Part of a small language model's weights: 3 heads of 128.
MLP neurons of a small language model. Each row is named by its layer, matrix (gate and up: input weights) and neuron, and shows model dimensions 0-127. Each number is 128 + 24 x the weight over its row's rms, rounded and kept within 0 to 255. Numbers have three digits each. A neuron's up and down rows have the sign that makes its largest values positive.
A block is one neuron, or neurons of one layer that tend to fire together. After each block is what it responds to, as a language model described it from the Wikipedia text at the highest values.

L4.gate265:160093144120177050174100117057107115162154107129126155147112148096156126105128108157141142151122086125122088104107135096127175142135111138127162157130120103116143138149107177144155085122087166137122149103095125140128126117149147103122151150137113107110112162110123149095098133131156119123131128166115128138121084135167145100119156131127132171139113145128127124148118121118124170116156
L4.up265:132124122120118142094094128131114141109119138120046140126151131133148147095088149129100099112191112114091164131168090141083092164112083132104121128119124143184112135108118131118167116122131119117160182118110126145138105093112086103077091147146082118124137119115133119148121121156126104126106172132122123139122110135127148152100122126156097133140172124156161139135123099126148125109195
L4.gate269:103140159165123108126139134135159103159171129114113143120134151147147082132125130138143143141148126161114142153155144112128113117121128107125147081134138145157105125119093145152212077117089118172161113077134145116113140111091112122096110133174090070169157117149149139137089132110162105130122087128118107144125135128130091106100159107125145133125131115185130089100156130102113113156091
L4.up269:165135133121126167127192160064140120152146156085110128137123114099126102145124098108129108155130138122122104123090137124131185137146105147103102126132116134135094131141138100105121104168130131160118106125112100117172113138148155141088065122117102125108085157131138155137130172138092118110135085146131116073119160103135127133125139120136141137157107127114135128092111129133140167139128
L4.gate421:136107147148118148100100101094130133129101133146107154171128118109161144132122172139113148137125121085113089087117112103063123150135132177095159128155120127098125113141137123106144157173101140093148146118108122147145144086101076119115091168165139145153128122126120126150125127129138113128097107144111126132122160130158152140144158130159180153111144142108129076133152105122105119086139
L4.up421:163121132164143150123076125099158134162147137057084142141127110052114174104178132137140180176135126135178144143121145089146139122156101115135123120152192093167094135179174133111106119120113130079128143133131155149130116156121124131115146134126132088157134137112134121130162114114150085144124134113122169126112109103146135113119128194155128185110136096123108114110124111142142162101140
L4.gate615:145108078111133163107135102078110112146136126114137158152154146104135124105093120128124140135124162152155115109163124136109104135137139079116115087134150112115145098118152113074137119094103150131112114115129142133144139085137119135134105133148122111105108139128140123128101132126169146145077152149086116100118133152091135126161146112129139148128149114118097114113181101153115123082152
L4.up615:126125082131148171108089099126078148107105141112146069121144096101139124127135189137064135134127124137141116138100153118159096131133163166134165152123159118106164133133171136104112179109130130104183122143111147101094146158177163164110117156143153153092123159119148140138130081098137159128119052152108116138098159137173113163146173163122124119104129139148119101136138155141119098094105
L4.gate788:117163090111156151140120140120125132111101160125151127123185105114156132158162166141132126161126084177078117161097153122112144111161138123122109113136157105152139156134122139103155100106103111129097110134078184142175118164135105121078127112117106113109147098076163127121125163107139129168108115127129135127128120135096101137135125135187140156149069144143116184130172108185118117144128
L4.up788:158121123152133116134133132149139155127187122111118134131143154166157175119129128162100104140105161112092122135115119114142123112149076110113131123152155141127134130088126147111110129132095131144137109078155133086134145136119135150113153161111136167149103131127087136151086111133128132106108057147103158158099145145161119107125149136080122147130127111108140134118126107105138124111112
L4.gate791:082123110144127155133145127090157100112127152100103131126104126117127191139137118108101141131089142114121110104146143110107147122113152126094136132167139130113141146108123186121160118123134094131107108132107130104151142110147136056125125123104137195152142094099117144090125090100146128137131091129143156122087154109160078126130145142119068128102128143120107136100149160152149138100143
L4.up791:129123128128161157142129128166087165128126150127114144134094121133154136118133134105115116146178098169107176116113111108118144133124153160122081146129136140144141103089142150090180117136120122159139149149127097126122120124163137125150122138118128127096140086142131102115125125141138158088129069185102137146135160126121140086135100125148115163155117097150127139129152124129119133134061
L4.gate928:136130142119109179149073090139160156142163118116134169131141135166170144147105124139079184158137138112131138127119108109135150147112122136063112106165150098111110115098156160143131111135106151107156093095100117119168125097087143122120090144137124100128124109075138154137144135094165124137118111118139089140145115141161124116145140124138117182129116146127150175139158105125126147118080
L4.up928:112152115178140123116100179092159092126137128116134107156152147159105071130152137117130108115152161128138149113152162125113151089117108109129138112122096122115086159124157158133151185123100125098113099171105139073125111141136106158153111153123116098084173136098123129159119093086146105120108112122125134108070116118110117144101151123135096133174131126120126136115132129137143098141106
L4.gate953:159123090147127152145136125140110131149142139099117141141175143133119115123119138115112115115148122122134153123146150109135101136094180143103150138131152142079106141124176117153129111174088089146122110133138153110189097125135094146111082101167133125111140107133077106109165134124124110145078084100136155083097133145134121167118139128120090158122114101148109118153156119117101109109160
L4.up953:166127105133131129118119133111181138127097106097114148103162103105122081096165099158125142151092130159129099132117148145154158129114095096134104122080152111086120087109178126136181108164148135119098102134130185141195134149131116118129102112150106111138139173132132146093122126113139119142093095125135133124148116095095130139121134117102132120142159150134119135093141109116104136109130
Mid-name syllable fragments. Short vowel-led word pieces inside romanized East Asian personal names, often in tables, e.g. Hee in Kang Hee-chan, Jinpeng, Wo; also mid-word pieces elsewhere (dil-ig-ently, kid-n-aps).

L4.gate42:147102167125147145080125132130075149149131154113106098138147166124132114160106138128083140125158147148143113090138153130100109075084133137126105146137119141124129125127149132152153155148098147103127178124132158105141164115093133098140131114165129166135112149076110101161117130119163141140139119153173166129130165119138154129163130135121086139115127134135137119139152141173171089116102
L4.up42:115114165143136184146129117104121117158116158108074125117155164132134155100117107139159137128118119205127117083109142141163117130137172134135096107147106135115112145095133150139152132140148076114128147143115116175125091131118168149087148111123096136152126131093115091168125118143142145165124118123165136110089121118126111112141147145115095113124130135105155141137114134158113166106115
L4.gate118:125113128143128106164148108128095138135148086147108146126167159132152142071112127143158161161132115143112110140103129085114141087134154136123089105109100169099108158130107144172123135113090111098092133134083145102171105122100133122129119130138118134092112150105163110111096127113167128126169154096153090153100072115202129137121130133093140161170138123099126157166133103124109146044155
L4.up118:115134096135135113160155127080095098125111177130140076130154108140108161110111126122102141108063139123098104095096138127164162111142092100130111115106147108140134124146099114106051063110117128168129157164123123089134132125104137109138160086147154147138127114135174163125066136112118117122111129133088120142136145100115105136200149097137155119134098103130116076106105127136135148112138
L4.gate481:123098087161127122168133091130154150183101101106108089116129155092112143100117121119108139159153122095119156116104140110159123140076146117094141132097136145129111133167120083166109143149109134121083126104108140145151180109143128133150149082145136145144111107136064105113128172106168123114098086148126126125118138106138126108143147113130120144129148089075098135091117122119123156158161
L4.up481:100172131141085171130131083116124116078136141128075103140115117097120136089139153126091134151131110116127107138090122140131125117164122200130124115107112158114110107126151146119158135132150119090138134106128145108142148104156126115105110166095105169163127114110077099098146158178129077109143130130120130129133086099202120139137098176122116151087111138131123120160110157134121117087125
L4.gate522:113139080122126170137140114051110119120128099104120152073128157100130139064064156135123139112108118122140129115161102120080145115103095119135107130113125120105112139179122127160151155101081168109133106120114129131143101066121116090157127123122132163191122139140117131164113126146151111131132093111126116116140131087147148133177115161156122115129192138081126126105134123110172125130114
L4.up522:131139127141107090150146148112139132135107147136101125127135155122120141139124160138154119110103151128139130091111174149138089128146134151122096170155108146058129130110133124132130178075111168111135181116121154116125123108132125137151154097114126137134130146119107064103102155120125118104145140126150152115131074130118130136145111115144145138157107144119122112147109113110195092155164
L4.gate541:127118090111106158130162109098092135106126100132155113157124153126127138170154175153161133141125104109173149083112108133153153152148153143143108105108142126136140129125082167143135143094138112169126129125080094190136137135144139112169139128122130104151129099112156096139099092132164149131147125165163149137113157104125165133148133144166143163141117118107148106146163140111177149137098
L4.up541:123125137138146143133128119097120104120163115171160127137098119101079092080137115121085124116116126153087112153145106137135097130131094176142136144118099125125175104123157130137148128116138143137104162102092130141147142120084058131167129139125109184101165138093150144091122177149096123103144122173133131131169116114131176154140125151107108116128145102145114144152119143136153150097153
L4.gate596:126091123119113132105132141127142121130143124113126156148146125108120133151142111137136109161143111098060162123129144122119138102153164170131160103122108113120126111142146118092187161141101113129142133127138128112147144149149109074132101137154145160141112122159150124110164138129153105131089103158067123140122116123134107104151127136072109145152131138161134099111111134152088115162182
L4.up596:123118176111110136161114160157121121095105112162097116121146137105103155137173174113125131108086104149147098121141132128132153134100141109148133098142132184153128128069136094133107147165083106119101159082164156135119161152090106189145124110107174156150148129161121111087118129099105129134112131135163128142135182128110142141139155130159053124142155151123131103106147136114154115101129
L4.gate822:127122119170182106111099130173131128180147113152149111134133198150160096118063138164097118118135162118099096116136102132118134116107104114104139124131127145096103146115163074119085114197132131144092112106149156149133142111133116151170158109136141169149077154124102141141112155071174140127079136122141131147099101122128110127126117095130142134140119170136134121117117134139124110143147
L4.up822:119143101201160125126144158174102146158143122158117119101088123125173108128097125180134155082093137110135119145134106141116188128158133110136123117130114136103123130076118078127130145157143124102100114117115125148096129132121145210141170093142079128121091118120145130138136144099122102098090096142118127179124116112110119141115127120113144093142160158152167144148106141077155099162114
L4.gate861:149099124186139124143121089111143112125109129153088155102105160068133127100100082128112169135159129109146138115105132105103142132142115155120108132110146173114092122159175134130109113139109118108128149079141160171154110060098140121167134094073134127160108147132149140098109168098164128115105119128158137126143084126107130149131134164160151145109123152107127086122110119110136141106136
L4.up861:150107108139133148104122146104107149077112135113095123109092116105107111091112126111100105112145129120126124095127141151142111107124124148124140138099160143141102145187168088119070129124104155129131118157131160156119135125083155097158139101095119157147101128141144148137111124137095148101123144179117159126169128105143144145155122147089092058172095120148142071134129153067177154149135
Prenominal modifier completions. Fires on a word or word-end that completes a modifier before a noun, often after a possessive or a, e.g. four-year, week-long, his professional.

L6.gate67:157121150135162126129115163141127133132158125125137146131125147125147084128114127143111130129094101034146110092092132114132085128119105131109106127118154144109119126140147135125106092103126175107131094115170143135114155132103111132162194157162100166113124099121146105092152097071142144100132155097144167116176116151158136098150148135150113161144154137130121117159088147151115159118117
L6.up67:096124115152129122166136117160078157124127129132126136155148126128124125125133113123080102140133125116110125089113157109121126152137129142107143115091131111117143153137144093142137119204103177101118098150115139110126074109096122100113081169092104127149103079159182111098147145119108156110123171137160135130075130111134093113170111170112139143135127134119115115139080108117108112144131
Noun-completing word endings. Final pieces that finish a noun, often an abstract one, before of, in or a comma, as in relegation, withdrawal, retirement, also table headers like Away.

L3.gate150:147110121131124167121087052133127137119138114091136127143143128092110117107119116137128141134105128141085110153120110088088140161140156106075142115128139141128105114176151148114123094173111090160126102133113165102145103084109108127171094139146136124142133127097146142148110109160135121114095137108119102119105131180164089138133161096139105164108150140112120093116146150162078112108129
L3.up150:138142135093105128143136119132119168136104163087120140164104103160128143151165127128138158143124094133126152142121180149132123146153142090129149187130104115159182094157148149059108098125125096124141143155112111102113124138116154086154078189096111098108151143156113148163139124148107133097124121131088166109126121126113117131166186104120097118108124093155151151114124129188129140106130
L3.gate176:099100111163138083133105120150157098103148114068140141152105127152168153136167128148075129114172173125133115140116141111097140167087131119100127125107117111112122167132129143168158109142110147115143118113117141132121126119121122110092137139172128123145131086092146132143141121096147112120084082094070134142104180145110121142119138097124139151132133109155151108080190152124096168146135
L3.up176:140130138113134144079128109145125170146122135177129148103115120133173152150153113144075127128108107096155140105103116130136086192137093129137167142146156127105118182142165140080125116112092186103097103074130158066124104144139133115090138115152103085118135083174187130117139132104133149142099068152129175105089122128107132111163119132149152148123151124109134167115118090124081136138114
L3.gate235:108144129135123140106151134080186096110134138132126177156120136112122101132098126128132148135141129134120118124128130117151157124152116105164123114092153131147138120166126077150182115114118094131146107130093101116204123134162134113102147127080125128101116096152104134119114124109140112101105128159074170092112181142136163134129141085122134128169107137116128124132162131103106154171126
L3.up235:110140128130126139138125091083128127132189140113127136124115165114139132151098157179080165105142168142219145163139155129118114143137136151110135085126141118126124128083146129128089146125079135121082131121081102142137076111138092135149088114159168166152166090111156140133139113089129097158095139106109107091127161156097117139133105139137167119126144090170119137119153106112101147099124
L3.gate515:129103077149137147138157099145113083070127123141108167094121139099143141062130146130135142131114142099139161140130146097114105101108117144092150097100156149168113166150130107160086078116087144085113151108153132085119107123113133145158178090093167130169158118129126146152160135111156078139146140087184132132164136143152107128137126102168124142113105140110100105121118174124137099086125
L3.up515:130116099136098162140156148107112121116175168131155157115125069134092129146145138160156159151157149112111093145110128117123116126146142144105152152075129129121138140099100163126196144146132117106137121137138114126163158151132164154131078163174163099121143142118133152141125128111112094149088113097129125109124115168157075139171146103161112125120071116097126164127108140144120113122088
L3.gate901:125112111138139159125150121129129092113135121151145141122167144121146124080102142119114098128100173082175101107112094137115134067070102147136169133127139107106107119128129145168185170148083136182131097127124161133174113111125108084176135131126135136082131127152115169125142123104157148126135126094148138121165163132140090110107141122133130127143098133156124088156145167096139134118108
L3.up901:117131153094127143088139171126145087135084138125149126160112139158103180153137159095100157096140163117139119149117158129095138136121175124134129140112111140171126092119132134122136114094147159119111153090131115114116152135103121137121131154138123112081095142116167169133073149130117122115121077119189136151085124160071110086153124097138144138163103156129128138124153117139154150143127
L3.gate923:121133138146135119138156127078143145131131117077141178115134138145124113139157123152130148142165097127117093122143142136128131088170114093077126118141152161117108116162139137095139114122128122158119070133097120107127128141124127166140111095158141127143158134122104112167110095090145094108103073151046145096132150145120106139135153174118104147082107129120109098113143138116101090094112
L3.up923:090118115141121169075129141135139152110186121125100156106102123118132099135130121119100163137173128157149156112134120142157127121168166141119091147088128143183095101087189131135100112111148104118116128137109125140119161128136147161102117116070127143128119117113124086153140105133131121147131091095121143165148145112127168139132153121150099106117106122137125124121122118135147097117127
L3.gate958:078139100129152130076117128107171103080105162152102104133115126112129124120159163117124156126152118161199127148127152099143129143127112147136109128114129119162120100132112141094154097140124136149095109137131136076147131139132143118162185158105170120159116146145127168144120094116168124117117128099141113149169103130102167089141086110129119168144083123158083120092150119106155168099114
L3.up958:125111096111126109129145083127110031134104145172155126135118106113107121139099114106135127155122150124130132118097095119124109111176125139082126146127098173121091152178126138144141107130116138075126106084102098109131103113117163134129138134122166128122119118143096162135100137163133110115113160123120148099105172128131128121145171148142137142099131102078140123097121169155133115174084
L3.gate984:109120072153153113103118125122139105087125158113094133141147133124127105097169137126091099124087146155123161095098168081114131169122120127111151143141134118129146118155154167165200108121086149114101091089088182129142123130105129138141125150157138118106127109124093138108139144122147109125098086095112139125111150109130103109107156095137097202120161149111141129105165139123111097132092
L3.up984:149102144147145135082152097157118127150126129121114131091121140126138038165149118106102067130103146135124157148084189149147152160112104126113156157129166130111164086156158114121118124110154085157121114160142144108156109152115121097115129134156122144084112146122106166127161156150126133120076133139143128082133114152106094094133133126138088158166073146114164134130154162124138125149138
East Asian name endings. Final syllable pieces of Chinese and Korean personal names (Wang Yue-gu, Lee Chul-seung, Dai Qing); weaker on country and nationality word endings like Japan, Russian, Tunisia.

L3.gate10:126090104080191146139118126117115081119155124140167170125149147084131099135130150134112129109124122075110110107090123109104162153152112104129103135133099142141116148135101153151157121113142133142116094094136110105091124139171127109169128106144131101136113149099102130145138140103162090116103097109135130092094121142135111127103194120146089177077145152138130133112148181135158093155126
L3.up10:167142108129118131097113161128166128142147133117165062147146116133104149116138097145138111160135121151137109104112169129145157116146146103140105107092109138125089120131125164128107090149124132107151137168131105162124128185159160094136070129131128131093127090125144093128118082175104139150085134100146136101068117114122116149180101092137154119106125091116135164161160089147105110122161
L3.gate264:127133140132137150174138113119154107140098129098144121152151129081115169158135136093115125138074130123168140112137114111134131136158137145103130120096098118085106098146137117122121095142129152129129064071150115096129134160131109171141142140153134095161122095121123113116092128106103136132135120091105085099135163146158159140154119146158184153083129121105102090122117114135136091105141
L3.up264:148138135152151156147130144115138115102110159148124128120105141106139136100135123162156138151099126151183106121145117125145126126132120169134112112100112096161131132093111180116086153092087139085120117108108139159108165161116128111134113125162097165137180176140120130131112125124129133137143134151130135146106088141182116100105118149133106139171147089148130160139122117177141169157166
L3.gate346:150121122159127169149146127093179139151077109123139151072139170100102117125105133144121161102084135125161076152152107125140138128130098099150115115106140117094105116169122125113130112111125105100119071124104134159151159136126123145104134121128117107142117120108105110132170120104110100110119141079140134148095096118155130149160101098094159123130139105102157116118153134107130164086140
L3.up346:128127117158141156109092119154151140117132090108143119144113105111168128135160129182116114120140146079089150090148138115150187128136158125127108178142171139142137153096120091127161166154119109142112125134105137124143135130160121165128150122154163139119147127130116100140134104121127141108121145119086091152102126142144115128158108116093086140110085100157127147135115122169117134111134
L3.gate390:131103119122141111118102107150119113110097121139191103141159111112135127131146168110073119158158154112166139103103167096101108155146132118098172137113143109132124121120117133129137196096093122122124084119155148087119176102116126108163122151149084094159173129116126135156081128123160118149134143126101124164105129105161111159128137082147145155105121192157114125123163128143057126070143
L3.up390:165130152137129128117173144097110131161118112113112161170119118113115138138149104136093088106144152158071132128172116146127101163151123127181115160115142106105158096102159110132151146144145116165113146074109129127126117144108109112107152156126126136155076078136145150111090141163099126111177122141120128116113122145141144105107147108120170118116168179153145094165117143099110127156129
L3.gate478:108136090132146104130153118117156114186161071097123148129116136129127134115122128096110162120098142124138105131147137120116112126088098116135137151122144141102148198071136100135131123132050085116107136065138103095098143146104112171161128093170152119126099107152156169112073164133156159119089161113133088113099157147135111104118156105159116154144104137128141153130141117110142091110056
L3.up478:131122106093147152126099125104104130192140153111132111140147129138160153142135131189136147156145115119180126143129127109142139097158115140143112131142078175127095157112130128081107123121099141091151088092161139126115103160135135175155105097123142104124165115151126155138117145108141120114141086129163140143126101157110143119101123125070139119115127139165090150094144117131115169130162
L3.gate489:137111091134115173150111119077147095131119102127120161120117153117088121106137189111164131192142143111111097113146076125117110126093081146095137087104131132085115137152125133147132086117120141144136068085120182118165146093094143125175167164122137163130137115108133153131136158102178076130162112116148139110127165090142109099115116082131152128141150146167115130156166199127127144117122
L3.up489:142149104155174171161139118089163101148088136164171131159145128129107167133146161106109153143105089097125072090125127131130120128128116116148131126150134155144129123120160107144113133133111176116099088130139137078080124166127132157156168122125149123121159107161065105148150159142129168111126096171144161110117138122155122121149095137150134154140159139156104096167170172116086109121111
L3.gate536:113106120159140156148168148113119091152109061145152148095128139084096120131120132112089102155079141128123141078125119122122114143093121137095102103116114137136136129100160140117126156115121112158124105105140150163143153107113156115126147138150122154155080119115142104164118084121138149163151140086082130151118120128176139088163139108099110121186131109100139121122107159185148143108114
L3.up536:122138073101137121186102119121107170134131148174177098137159122108119142121160118092130120124151089133076096155118106133134173095099127141137161163185157135102102119126124103090125106083098154154134104127129111116096129128118121098111136121131135144107110102147130131135110102120118160103148138102125162126174129107079128183140102131105099123078119109148097169097142146099148125122123
L3.gate862:104117125127133122155147128128134119139087140129162125075075147135105147143138118103117120139147075123142086130146124121138148163118122133106143116147122152120108100106130148147145124158141141154133150143104133127132155104109116086123177162129182159099122096170111163126143153106137149134108131102143142151103100164136156152100123120135120129139164132099127103098135120184161112119115
L3.up862:112117125118125122147114122117108127103133126137130172089072106084105107076133108117120158147142143119114139121143121117111119125096144152128102093127155087120136093163107137169133087115121156122115108122137107128168134149133129126137152113107098125135104111159110102146126119134099150094145129123096119152194156095118123115131106179111129139124116133121116175100157124126090107138092
Space before numerals. The standalone space token before a year or quantity after prepositions like in, over, until, almost (in 2010, over 400); occasionally month names or words after in.

L3.gate96:116109161129172104155130159129153157194170072158074146119141146124108124142133134137150135139116113106107138081171105107165125124128136116148179134145093155127109141145129105114187084133101138066148148106117138140158087138129125145146088149124116114148100147141122142159153130139156111134112179155179119099164130147131124141177132142141155137110100122117133092098093131119136131115120
L3.up96:131096098151126166113080136124114159127136136126114146091102136150152149133113119153137112147143119114161119132146107136134120118110088142121140091073117163115129148071163136154126077112156143118092103117151138150129169120110157129125171097136107161086197163117105116080126106157158146133155087151127150160148109113144111117101127148118104132124161089141125155148112087158123144135113
L3.gate124:142087114181148127158160089081127146138132143114092074122137148164102108130111146141106126144146114164164089122119141115121135139083122176092133143130116174148131159129182137171155115117051149113101126082097176106137072119110148104156149148101163131140136127122130158143144145096179154170129120152178159170117098109137117098114124146149128164109157161159116150127148143120137096088097
L3.up124:157124132130175196116116142142141163129143150145111107099190133131134125068151148120091109112146133152144119103152161165159136133129080135129099105077125151132113106074156107146137033124112146144116088130081138112180121132175113127101165139152105166134163157140099138104110132136139138114113131119120144141118128130143105142149131137108098157140130148160106169158107141098146156124134
L3.gate175:097104129124158153154105139157156124139161116142156105179179173106157130126077145134131090123170079118157076066137119109115110135126135116138120142075127113129117133137136103136095102127160133165153142118135141121112112129174059122136140149143137150122186111141171143141083133115138118142091092170133123126083150165115058127128085118139153137135107152161121147118092134136118131130096
L3.up175:117136159179141151122102163152088126172132146115084139151138143128087082122095103088144137130108102080138121114132160130124168154103149165156156111121117155163149146065162122087166112113127147128091094149106100136173090119133135125123189131117120123089149126127149136148136134158136108070128123141121153111116130092075125080107104138108129096123139148099108116108148143165087090151126
L3.gate615:123097135131132175120094106122105154168189136096128080139140145135101138155123165098147154161158107121109106127127106118108150137140134107099130124126134145114130147107142147115124150162121150151088116131112174093182147107190102123114170107117148150134142116150130123107159187081182143147153157134161096126103089110137099123156190139081119156093123104122085098165116173111128070146126
L3.up615:098160121133116128128191116139141128131135117155122134124181124112127137125090074142146112133155150147114097143169114161157184108143129140126080131122156135104101124150167079123148133161104147103152142143145120127114138145150152096152136108120172136118131171116129109115145113132112107090128139129128142170120099113127109126125099167145148089143113138130165149169105155120118105128135
L3.gate675:158116145118143138142140095127130103139130142151145116126105144095104174116109127134137134138130127088118110078108113132114119141102130126111118069114080129082105147097124114178101092136087154127155132162107144123136148125187136130115154147140128139120100140116080130143144114123112135123116169161141092133147097136141143165145188151135115134087121124143127123123128127094096122087075
L3.up675:126119176163135141113128133135130135172126143083057097122163138146124141118096118112139167119159141154133128094124135117144148121088152134107123109076136161105116113139120168184170115171108146124102147177101089097161144121128138107138139128134125146148203123104135093149123140132130108148090131082141151135135132125163102104147100118107116139089105099126133145151105094144132132101108
L3.gate713:127116107157163123181147091125171093101077112108122133074127161107128153127166119129132134141104117104144136119100147117124128153137141184115155105128104153157126144157161146132123140133135102086139093075098176131150131131118114152115160153122135123154129105083115135148166124118163143139158104149141102126137120167173110139138141135170161145130131138116133132134120146148144114098109
L3.up713:138129114098118148096160142124147140111118114135141113128173124200091178133177139146117145132159149111167142122141140121137128092148155152143155138152128134099119195118140139119139112114156196112121112124132167135114120146160123110094162113127145104144126100169177112130121127153137137162138124137167104138138084118141130172154121129081090129120115089109112099115142100141179166108164
L3.gate784:104125167120120138129102125121107111148140150088136117080144133096119116134184149159144161121116140130164082156126097117119077079107141133112133147105113122112052147121134139167167111152158112132143148102098149136200101138100113120120076163139121149107082137154139109094139124131135131166097112130176112145120111128156154174149139126154130126123123106165107108127089093145119134148100
L3.up784:123133117121123152129097115116117144137155119143096104146137139128128149138080181112148116122136122117159075122109134136134139145140140146098164137131165111143115165113169114119094164156134105111094140109123118101160148122123099137140123106140112132141148141149126071116142128134127122130097139122136144135134158125151108101163200102112164119096159101148159162142123200152133101168115
L3.gate925:117111109166138128147117085067160116152155137131134158132140116073163113144167141103133140133151098156138105080100147091119114123111122125083119141109109126146099165122194110116142117140123107102116107157124207127151118152136099145137159124150100122163135135118136101113125114103152112123160139133132118159087133148134100118142113104172143161144128114131143174151126201131149110130117
L3.up925:127115132125125125148162085145131123172162096134124138101152131149169134108124084116093117156101148129119125176127158113128137132180143102117107111156178149171096143167132111139116098182090125110129095131108160134123117113184117159133160128074073088187117127146103113115157144145134138126125093163115132132094157102146081099133143133149134127162140118095120160165089139162121116128109
Possessed life-phase nouns. Abstract nouns or their final word piece after a possessive, mostly his/her/its, naming a phase or event in someone's life: career, time, return, retirement, recovery.

L4.gate92:084105132115154136131109131095168120131128102121119081134126182158109118100134141100092148148096127134129131079159097105114136121133132153133150101126157130145105139096101116125135122131096150094127096119101163087139167127111161116163131126120112140154155121114097133095095138106162124153144134088078104093127155154125120099076156104100125190163133146100087138109117143140139149078110
L4.up92:122151095109155117106083087084128114122144132098133141142142124177106177137087127085105112117090131129125157136116129123140082182114112116120128156127129132161127136122111127131128102144176129136126108094112131145133146116143151100139165130136143076113151105143091135140085129161131131108126113069095136133125111096126089145127126118130121131118149130133128137102144159101126118126112
L4.gate271:106112103140151150114102125127117105128102107157139128149106164076092116153125106150085125128048172113090105126122116123142156140136121161131100100131153092095131125123193143115137108101094132156128124084101180158141157139132101118108178109167115121130118150106133090148137127111144111114138149108079082118124140181148159177160128129147182172121123124118135139132164115143095148125099
L4.up271:128130145104128091177097126160123123129135123154129106159083128149145144143121134135097169145100076160133104130117154125136125160128151114117118120138117152127153204086100125154113074149096124116114112115116118125111114122103147149095115129127170120174132067156099134163163136093143129160104082099140124150103148066148114088164155111104106142131148145136094118117061073135122140122121
L4.gate499:125119082123131164144108115111137113127123143178149123125099128129136152111113142118168138150157127178164125124144138113139116116154172120114137112124112154113113134116180124138144103172092109115107098135123182100101114144135123109144166111121153142119158106132157149156115129086171097106121108098145078191099163131152127189138121116147138156114113133123115147135144132178112086129118
L4.up499:119111120095139130155122126128095114135129113155144116129130159162148164127120109126134128096114127143104103130158158137113112152187128130131128124175134145123182199113144163177113123154090104103121030097132141085094165122128112164097121092122167112095117139132113078156086085139139150145148139107109169120101129146145134127144126119119109126165102141135120096159109128149134085166133
L4.gate548:151111121141210101103129125135158114112113103155136109135151158131139123114123118169150115130144125146102055091146172128119099130081146122126119111114082101115150152137149141152134158145137142177116112123090158135135169159144108112123124117154143121141131166123153127155112136096171105143130110100109107139131120186166134142131148073153156194106122161141141144153146169135127136147142
L4.up548:123150092110137093134118134129191115106115133125122052159111091138173116130163143182156078092107168176113128110149179164143120128113151149145154112104112101163179108113141145135132130125139099134157170193110121163123145186138142113105134156154110123093150175142129107154093102137071149113121083111109131121112139137155136116129132085116117098117113121167168168152149145125112162125099
L4.gate756:103108101125139131119132107140153135174107121126188121123079148129117162129115065138093108119147112130128161070146171128131078164132088155117124125117110134155140152079145116147135079136127100147134090111101153097150176132144106086147124139164169122104113076096125139110126133163129127135089108107106108079132174117117080149132155120151135124118121162130105129113131090155071109100114
L4.up756:148127131150123114106056132189101118139122128188137111138117101115099112117104094116120129160139125077096164136154120126144153144133127157129079143140127181132139143115132112153097119124093125111062134117179167150123125107137125097115142157148122108169164143159140152132126123156133160145145175098078097138085153128139145120121099132082074120151115138095119132153123125150121068126132
L4.gate786:133101110103142100153137080127100123121146122105134125112125126111150111131150155173118126144106115161132144124092118121136108104120151140126150149114126110098125160119106118136164120126055124123125125100158184130142133126102150126153163076144154106170104158145124133138132121100134126140117155107145144099147168111155142135159180085132090164102077122112102137113114117071118126157113
L4.up786:116129113078117135149113130110095109124119098108133137145134128106122160108130117120113093093114098136109122126159135114093128141131115158145160122166077093085130173086091091119117130118112172145108079098129116105115122143144158118099131108169118095101136111141147095137137135129108125092117121164100108137111170123159107113103165122115151150103081099110130121094119147089114126142126
L4.gate958:081094104153162130113148093106128113137098097150109103160115122105125165122114133094087116129155084131126160112133101129118078162136104132072128118118129152106148126145156138144127126131164156127153126126129115128098170083056146146138149086133129151161093144112124154132109119129135128106076116128143117109163135126120101135117101100130136150147165128104105136104124134119092130145135
L4.up958:136105110131107102103153113195138120117075132169134123154137116117126124118115153147085148127161132106134148089116131111134147130141137158100140185127185147135142145136095099127102167156116157137128146101174102178117216102149116151138152094140131114133130109116134126103137191156139135129142107090108089108094169154126128159139154131137116124089131126165106134130166153117155087128147
L4.gate996:121084120143147103137098107121101127138162123054112128119112165100127150120118150116137187174102141139132141115136097101125109144127093082112116114093177121121129136115133157151158123105126110112120099132102085143144114092123107131141110124155162118128108137139115103152125146070161098143095115146188130115140110149132125152117090137165169164115115126134123128135120107085102148127130
L4.up996:143112095158156099152083094136112105103151143090131094155102141079092146088122155105167159094115096164133160102133138121146134100110112096117117114128099090146144158125143114180126152103119070154134119119108109149106122126144110151151122098122135126137107129139051118120109121136109081148118132126147070166111110140146097117148122158125160150142078152147137094154144143117126156150115
Before a year number. The space or first digit just before a year, after a month name in dates or after "in", as in "2 September 1978" and "in 1148"; also "of" after "University".

L6.gate182:098143143161138127116134133158130082114133116116111119139139137116089172100111104108118193135159127151137128135110133084156101172095123147128154122098074163139102141133172099124134119118127120131146086149112128120157115109175116143159118127136119113164081099148122153131115140093166124099119108101153098163101118159123088141089115115139154169099085113121121119126163121140090105150139
L6.up182:085135156133128155100178144138131103106116122138118154150156124106153138097088128120095135134125114148135118135079133132130144162076117141118140110099127130131101155155104104155137090127142142119144147158148116113166085139160167156167119152121127137112076128099095169136109177129122142112087137109167141139116141129101114148117098167116153100138117124114102109128120143084103096163136
Nationality adjectives. Nationality or demonym adjectives, often split endings like -ian, -ese, placed before a person's or work's description, e.g. American pop band, Croatian footballer, Welsh singer.

L6.gate584:134118107127183142120141086116150103120123136113116098109177190102122160117120070143134090117118132182144128102121114125109123117120101097102087135098131159123159110161140126126151134145132115134127133121100153137159112110147117104155146131148155145147131146084067104128121097151163108131113103143125130132122117127176148160112113139129189157176175160132155169143085107144153144143126
L6.up584:145123085158149178149131107089137111090149109084112110124107145099129146085116193126115119082133139151116128115104151136141119101128114124151118127119138113169180130146142108144136150145146108155110103094118124101129132127109136131144125167118139108100117171139130121146137127123097162163130128139152136124135164103140106198174125123151167133076148144122163166099133114093130159120090
Space before numbers. The space token just before a number (counts, years, ordinals, scores), as in "in 109 games", "Georgia's 4th district", "for 1781".